config.toml
n_layer = 14
d_model = 512
d_mlp = 2048
norm = "rmsnorm"
positions = "rope"
qk_norm = false
init_std_o = 0.0
init_std_up = 0.0247
init_std_down = 0.0
optimizer = "adam_variant"
lr_head = 0.00924
warmup_steps = 540
decay_shape = "sqrt"
batch_tokens = 65536
seq_len = 512
MLP neurons of a small language model. Each row is named by its layer, matrix (gate and up: input weights; down: output weights) and neuron, and shows model dimensions 48-239. Each number is 128 + 32 x the weight over its row's rms, rounded and kept within 0 to 255. Numbers have three digits each. A neuron's up and down rows have the sign that makes its largest values positive.
After each neuron's rows, "fires before" lists the tokens most often just after its 100 highest values on Wikipedia text that the model never trained on; "fires on" lists the tokens most often at its 100 highest values on Wikipedia text that the model never trained on.

L2.gate1004:089096124128097072102110143108104125134119088121118146142159112075112125164149116132141149158060105184142159132199078126157191144147135167162140110129157108191207127083184098107131149187127112108096129105105106178063120096108083186127123064165162137148100144121173183115120122128148104196071103165148113172161130118226102170093102112125111190118165100187114129187088127117107126169109086154120133141059100165075097096109131147104152147198129130104152086107198141163091134129161139076110129088118111096118112154138141130118173174086135135139137158106094155165160137123104132179
L2.up1004:150145125123070131178149123114039094093139118128127159151134116114148155145138163171122091111178117131143155181143094105102125170194191114170155116113091175157144113158134161174119131167095135122164091182137141076118126168116165093100110118122146110152208152112154105147109106117114125097112184152127102130118127075178110150108144105164104143148131165114146105075101146100124120147117111112171084134099159033108127131106151163128130178101138126070104168185148089099103084102096130146161160074075097159119120110156128084182083179113109167174109135102127186199111130083051159158
L2.down1004:126085119156084104093126140129086111137132128147133170152155134096143157155134145158123111152089101155102115142217088106148157127159146131158168115144088143179193170129145105163158138172108106080139117113136133143067078090108065130084110105137142096128162137102214130139068128114088123190094156158150122155157137169177105163089127115124115187132149132201110099143086129103139147158097091119139105111082051119125091125128131147094112188140140103074165094167212114127087143132105142054153159119126088139098120117141123129141164174085137142140103152115111172178128131136102148181
fires before: "\n", "s", "ip"
fires on: " ===", " ==", "amp", "ash", "am"

L7.gate471:115106131103073177121159107120098127162124082155092149140067165134154093075144160165177104054143112107148096145138106098123134121207139056154129151151150125151112116111144132149138156129102092090118143147127057134142182134113130197138078092152151143137097130096100109114199135139138062175119091148132095083135135095131133113121137093190167148142109078085129164160109071106119136160139175136091121045180173118153153076114168058146131121166152127094086172137077180145155152154125096168116107131086102151117128148103149134112109108091104131155159150112118135127168108082148103119
L7.up471:114143168124103116080106140227177129104092107133140158100124106132076176157114146082188118128091122083143115149171078096114114101156108156097150156055100169131114131104087090094096097097139192134196085163123110068072110133116085148201117165170070146083093133170155112157144100164117114122154118147052111108151127144120117120092123143182161105120116130155090113139123127148068129104083112179115139179170127111158134095152101155124146088151120129124132124142114171152132144104161161129131111150174121125175171046076139091118129181145080080145125079132182094085134119099178063091
L7.down471:123055101135110102158101122143115153116091117113126122136107133074145055162137157095091158098118062089114107126128099130127123180124130145125138077173121121140141092124142148143151119104163102170071108129145117166140202120133108132081121088099145098113189167107100172085117146170139179165169120150152106187144146138114101162122138162123108144113082194089144119144166150103157131144180192117067114135114134141135147140118155090097116129147083088112128129086129123118122052140191130134073192145115120145103127108069155170143164156144182074109118142133070088113146120183067143097
fires before: "\n"
fires on: "==", "==="

L7.gate1881:113073134173170091138160136118126108096113085080106166136106149136151124096140144069154134172108093148131145149121146104111188091092112061162145072140084112137142106140132138156099095136120129168109177142091130130092166106162157087066119145148181134121101150084128085128103148126118176074115154171134096140157096100136110149155112049095066035092098161148098114117175126118136079138139137146115151087170122130146136185102154080121081105136139119108189092148124133111174150148126138174168092148116140140128139150144073086083145121169121176179142090186100134135156095132159097129
L7.up1881:135172123105138117131156112091122158127127125120138140157121221094131140119168119141134167137103105155041136085153120176128106133126102141128187105110150160186133110255123122146143116160145089135129086165088138136119129063133122171171118148177126108141080150086187166154096151124127100143137152146117155117067106136046138129148120091123118129102109059100121111148131127132121173153122109195179127094158127146097109101133130069141133121129130142139103136096169185090122165044134127036173137094133148126154146157109012120073131108179147131167075157173131114127106091210133146139
L7.down1881:062111130093137102089149158114158117167092175081071118089108129115126128173141174131126124111208110139149121119145160080111097140101127069133148125135066144116123078138128132148145119115144154136120173167136139107104095130122105127109131160174129125136124107155123135109132112206148100094135157175123136094107111129179113159171145100147096101158120208110145138111058106143154114116055083110170133129130180149136131138147081124101100106146191095145145085135143117100168106121116166102139089065135162096125079141137077110149137156120114129151153167142146099167130114121147149085
fires before: "\n"
fires on: "\n"

L7.gate1873:122140106141120066148126109153134144125064144158153193131136108128056137104114113155092088073130135067170116158144126097145119114101144148105167154121120105094111152146159143123162165185161112115161152173098103061130186107146185081106130139083093128180101167175147120148133110111146154124084131056085109139131060160190167138115152093152166027105142148168171176101138153184114124131109088097168124129170127156128178133126175091099118146127132099142161173098112112160240144122139116116154133069149127140207167118155130035153106110137034072133152114167114092144207119115081176117
L7.up1873:127121088140116158155125114120075152116133168078148172144198171090170136169195105121100137179095125114107128156071098178112127109131192106137138094075108103133130153155127136113129081156081125109126093119174095152116163132156085171143162112110187122099203184143131064124142119115111147100108158186089078147107126079084107160128135144127105106122138197162077063162180225154163157127094105124207089098119124094146092146094116116168114105114106207130205115126136158053139082122136171119151184132185094126164101081139075097125120125088100165085101130136160137055160132157134101099
L7.down1873:113126183144133129038157108136122114171023160152178093165127148144089116176118150091155093126139182102161153157135129157095166181075070152119120154200145153156098030113146162137168174123124129162172182086123135170078139106102121125118143146199081182131151087147097100103144134070139131195101086094160117098127097161145121095118133100097168122107136081144135192159067121219081153143152078109114188113114083149093132108167114170054070141128180142147132133136153132116144166142107106125120052068128152181129124129149112105153178164176135099150175105157100137114161134096088154162
fires before: "\n", " Top"
fires on: "\n", " US", "-"

L7.gate223:146089093110140092174081144101159116145086123104129170126118130118132139088116146114131175098109075114131085172126128119136124142145080124141161102129059111154098092179158082091167105141107138124120117063128201121145143113046143182114182136095093131172107106091140154131096156150106129141134114128132169096134077205161118182128174111143121076129118121116076095126153151146137093088087107127146108113108163173094185115153140091088163113155124154106102180093148137089130127144098093198180115145144144155108182121081094119161153127158114140079138172152110118127136091161091122093
L7.up223:126126104187138084092100079123078104122094079140144135086114117103118136163194139137154129150114121162121108100156103126138130145123126191134087146144138146143106168173105141139133089156167175173125134167149146134169180151153107145127114100172172140129172134098118087133133177116124139112064080127197114144087109118206129159143119171100114140094156146139119145173121135171110128092174120128178115068157118110130160133147057128079107093168122095101079108137108146134124174133097157140084153143170145125083135188137108145121136193163143111142094134147168068071097143161130127182
L7.down223:098133175143174121135099101138108144124120137107150111074089113123100161153141155190136218099134112129135075071141077106185126093071085104106113121107110142125125093133175077110167133143121156110138124140101108128145153125097151138139101164152156086161116105121132162115169135158097073087070182064161114099167155142138073114184118126145088169056065123116068137167137152194123112121055123114110075106163105091137109170145128080079171083147152142122153139109086151126110159112129104145149091117107190115126125092174091170156159123220086152120096127190153199158147115107136180147
fires before: "\n"
fires on: "\n"

L7.gate987:134155150036138140203089117091067113114136130154091126143078141159123106161167134158070166141109096145165103128062095144099111115091129099116127137082151140098179110131190124131171140137130149168127156074154107101086167164149129139088158086132100164107124162134155135138117162165135138145098167156184133152134127156125105123152119094151083081086124159097151168147182108124119139103147150148118117108082150138141136128081109107122120097152144170115184075119146116135151190104157091071159189073176134121137148194119151123151137080066140129097101115162133118191146121134123092132
L7.up987:076131172185068131119167200119176141128108104149122111116121090116113124154154153116149147176118117087148198078174133134046090118167120155139069130148162162131178140120088134082126137217135161100127117150057126122140027081167099132127118117109134119126118080082115125159088097135082144134136173182159079105119160141199114154121086129134116154117191056160109116076144097135108191144096131106114151168093187122108137103151095145101120182101088110131104129191100122131176096111059116124085152115123090117101088175138097093077128125146119118140082095162115133084118086143152107147
L7.down987:135095122121184146185080112087099077088109168146146153112130177096112165062098150092110155128112076162197146088125153114145083146110108153165150135098114152127106096142129177140158098127102124083181201040148090089151165199110141128085127097168123122150212109099180086080129152130168109110215123156106136175128127099060115137174087109116090121119166149175129120114121134112106111145152124168173119091207129126108121109144065083148118101164103202168124139057195148132099141086170144145090100088131157078122144111071132181166136113103142124153180127169168054076207119103090064121
fires before: "\n"
fires on: "===", " ===", " (2", "s===", " (3"

L2.gate1707:105149138136106093140102125183122100168155108071080108123154186113100139132121129139205178115135155106071120090091089093109117176116131107104133132090139078125080140122173149158117186155096134136203129173147144109081143113177197189134152126128096155130141147111149071083139126121125068114145117143109120127162119122117199133120052168106128110180117087118116162112121142127125079129098064123176089092165161083127148071070134073117096165098104117184125164143154112132189156167111110108161125084122117117157114137126143188119147120110086171132107162139164111140151153056138035195
L2.up1707:125127177148106098150144135128129131128114154136104115118164157131151113155135092146133152063128095137181143164107085110144085145112092164164102096165104098119114105147116122127049154098122154115124109099138182122157122131134180172131133118095092105078183089116077123103160109137099113107153159125192161146130057096117093158141159154118073167126139129166102095202168144110119147131143046143154125114134157121084180045130113050113132151145118105088168150148128107092154109122120086142135151108123148104139159134092192141098158079130084132153169169089095109157067142100112143138
L2.down1707:166085114141155146107057148147152138143135179115144140186086146172141127103139086101117152148155118165143079049123181182139167129121125129125161128084165182175186109165175109140131178143142127081132087116132106187149132106144157109134164127103135138121113104098111158131166114159109148066133112118096114101205160168126120071082147087167185169173109134116151133145094108173118194084185170151160183112121103101138103082156112152179147174089124127163101106105115132155121123085151172107139181203153156125183137124103112095141159135170118148129135091176137133105083122132130140070
fires before: "\n", " He", " The"
fires on: ".", "4.", "as"

L7.gate432:117113088152135087085154134198133153135082136099118133087122132117155126122204159166099153124114045050116176147093138124119108152167094135174204132137088096136141127120105162146109093106194110124110226105103107085159061145146154124123116120122143127100142125122081157100130149086157143161127198138171125158152147140135172120090120172134154117106118127144154098111140122164137110129138144106092127114138125130171163120073107105102174150090116146147128168142067117145136080191128101148110148121172196118111128143120112144083161161119169100139125057080088132083154123092052130161
L7.up432:122161183094139114062191153163130139101169127064123068107128166101140118116158130055152177131124214161144168128116158156101166104101089166117136116044187077137119159157189156107182104082106127110142096156135111147108106123124104112091176129081164131201126126184123145087155158108142134117075176178132118089123101163103124170030154115100086105124114123076120117077150180137096089115094116117112140089079091145102176135116141072198034097144158095075139033081097147126136100050119125155128119063122137105164130099106169098135094126135121183180095095110105120122099132153109162064
L7.down432:159092179116184132097133091186172166124068131126143116114123075162154113132113186148169149119128101071128140095151121141085093166128139145157102119109091101106168135101109158180073103084140131152108160153139118103122087091170112076123138067140133091098137166165073149152152125129168145175149154161149123150136121142173133104144079115111106111169155128136217124138062121169174128196122121150082159157148128068133131082135087090127132114115118145149131109176118105166155147103125117153091202116135140135099161142110119174144121124136152135161138095157075154091142141125060101144
fires before: "\n", "|", "-"
fires on: "\n", "-", "==C", " |"

L7.gate1483:120088041138146096104139113169067136163149155104114151136106155074118089132188141140123107108105121119120187135174081178159145196123108110096197120131124128135100099182119159070120135181087058125131128112136103140160135114153128097148152063089148100133154149101156098135126152060104148169113113195134142068157165162164075193105089120149147104072121070183113152093154130139138130097062121072136134109097137117093134131095143137181109125133143159103157183134176123079123156108147110111209178099175156150192143113199148112149135142135122113145089165092159101125135120134118136125
L7.up1483:103085112143180127111144108133178104155181103119151128102177135129178133117139110096154135147167100156085141164145147169132108124103113087176113167171158134123132129101115054095186102134098136148093128105111123163151110112094137167137141132114125120159137123057075139165158153094118148131064148126119084074120138149106109117129173143097144148124172116120123133150165146152128142156084091132133164112151094125101157144123161153112137192117102162152133160124164079131112134111086179162204156144155092131125151063072162111125178146131082181081108167116104122117133116122161141126
L7.down1483:097153158082163049181137093112076084116105145096122114119082111169167152152092149135148141160103125123132113148054201176127106126147161131121093104188168156123118148117171096092180142106122141151139140102138142107114101099124129215135132119184109183173190063136159116107195110120145095111140139108126095150150062112162093069130160156133124180129127085147127081115055153108121169139124123147143081140166115139134107065109154167118156120091105111162163102171093179152146088174094126180142067133102045173087138160082092099106140137103127115102143068150116107148068109104173107140
fires before: "\n"
fires on: "\n", " cell", " This", "id", "ine"

L7.gate579:143134120142099131125176215094142129133085162160144127160112098075152155139063145152159095125162144116146166133149121139125124135079074129140174134098099092126135197179104124158112079187065127162084170192145155160105172113118139115133094118083091153088166163061138103156090205090137132062139107123128178179127150038150117163123169052144115071147105152122067103114119130115120093118166169092128155075117141131156189093138143143113143146087126186150143141179095090118113176118134111124077149148147160089142082161138125088108101152125139112130147122145114137088127062156101158133
L7.up579:072167117138098059138098116141124129163137133135173137122141170105113079134148116130137106067148116108120149090143179122163110107104091148171141175134149153160152117175143110137146090188170137125097054127120070156072114169157175071145199064113108125117167184120114148182091090134122168135135092138184100071145159137156121221159110156109105130121135139158108105106161148136123127149122115095086100120062146151059140133104145137194159114113136167151167154087156127107176146133129196098142143119106167171149136084154142125088175138143181195144163107163107131127074132104152163153
L7.down579:100083128101149090092134184091130129101118104093169085111151096140140138128100086092150142159112107159135128097132104153145130122147084177133144087173114089069106131087181152112140108091119186154137192080136158141120139122139153199093104199181180085112150109099140088172135133104186160130152137129151183103115155166161114186138097113075140117138099100140068103153105127071114121102148050135163074139120083130169133145116154095106158122096106101150118138148156128212073157132127123135095110162127062157069141137139123156135110135193112133101134159116087078122184184102087118171
fires before: "\n", " the"
fires on: "\n", " when", "st", " N", "ing"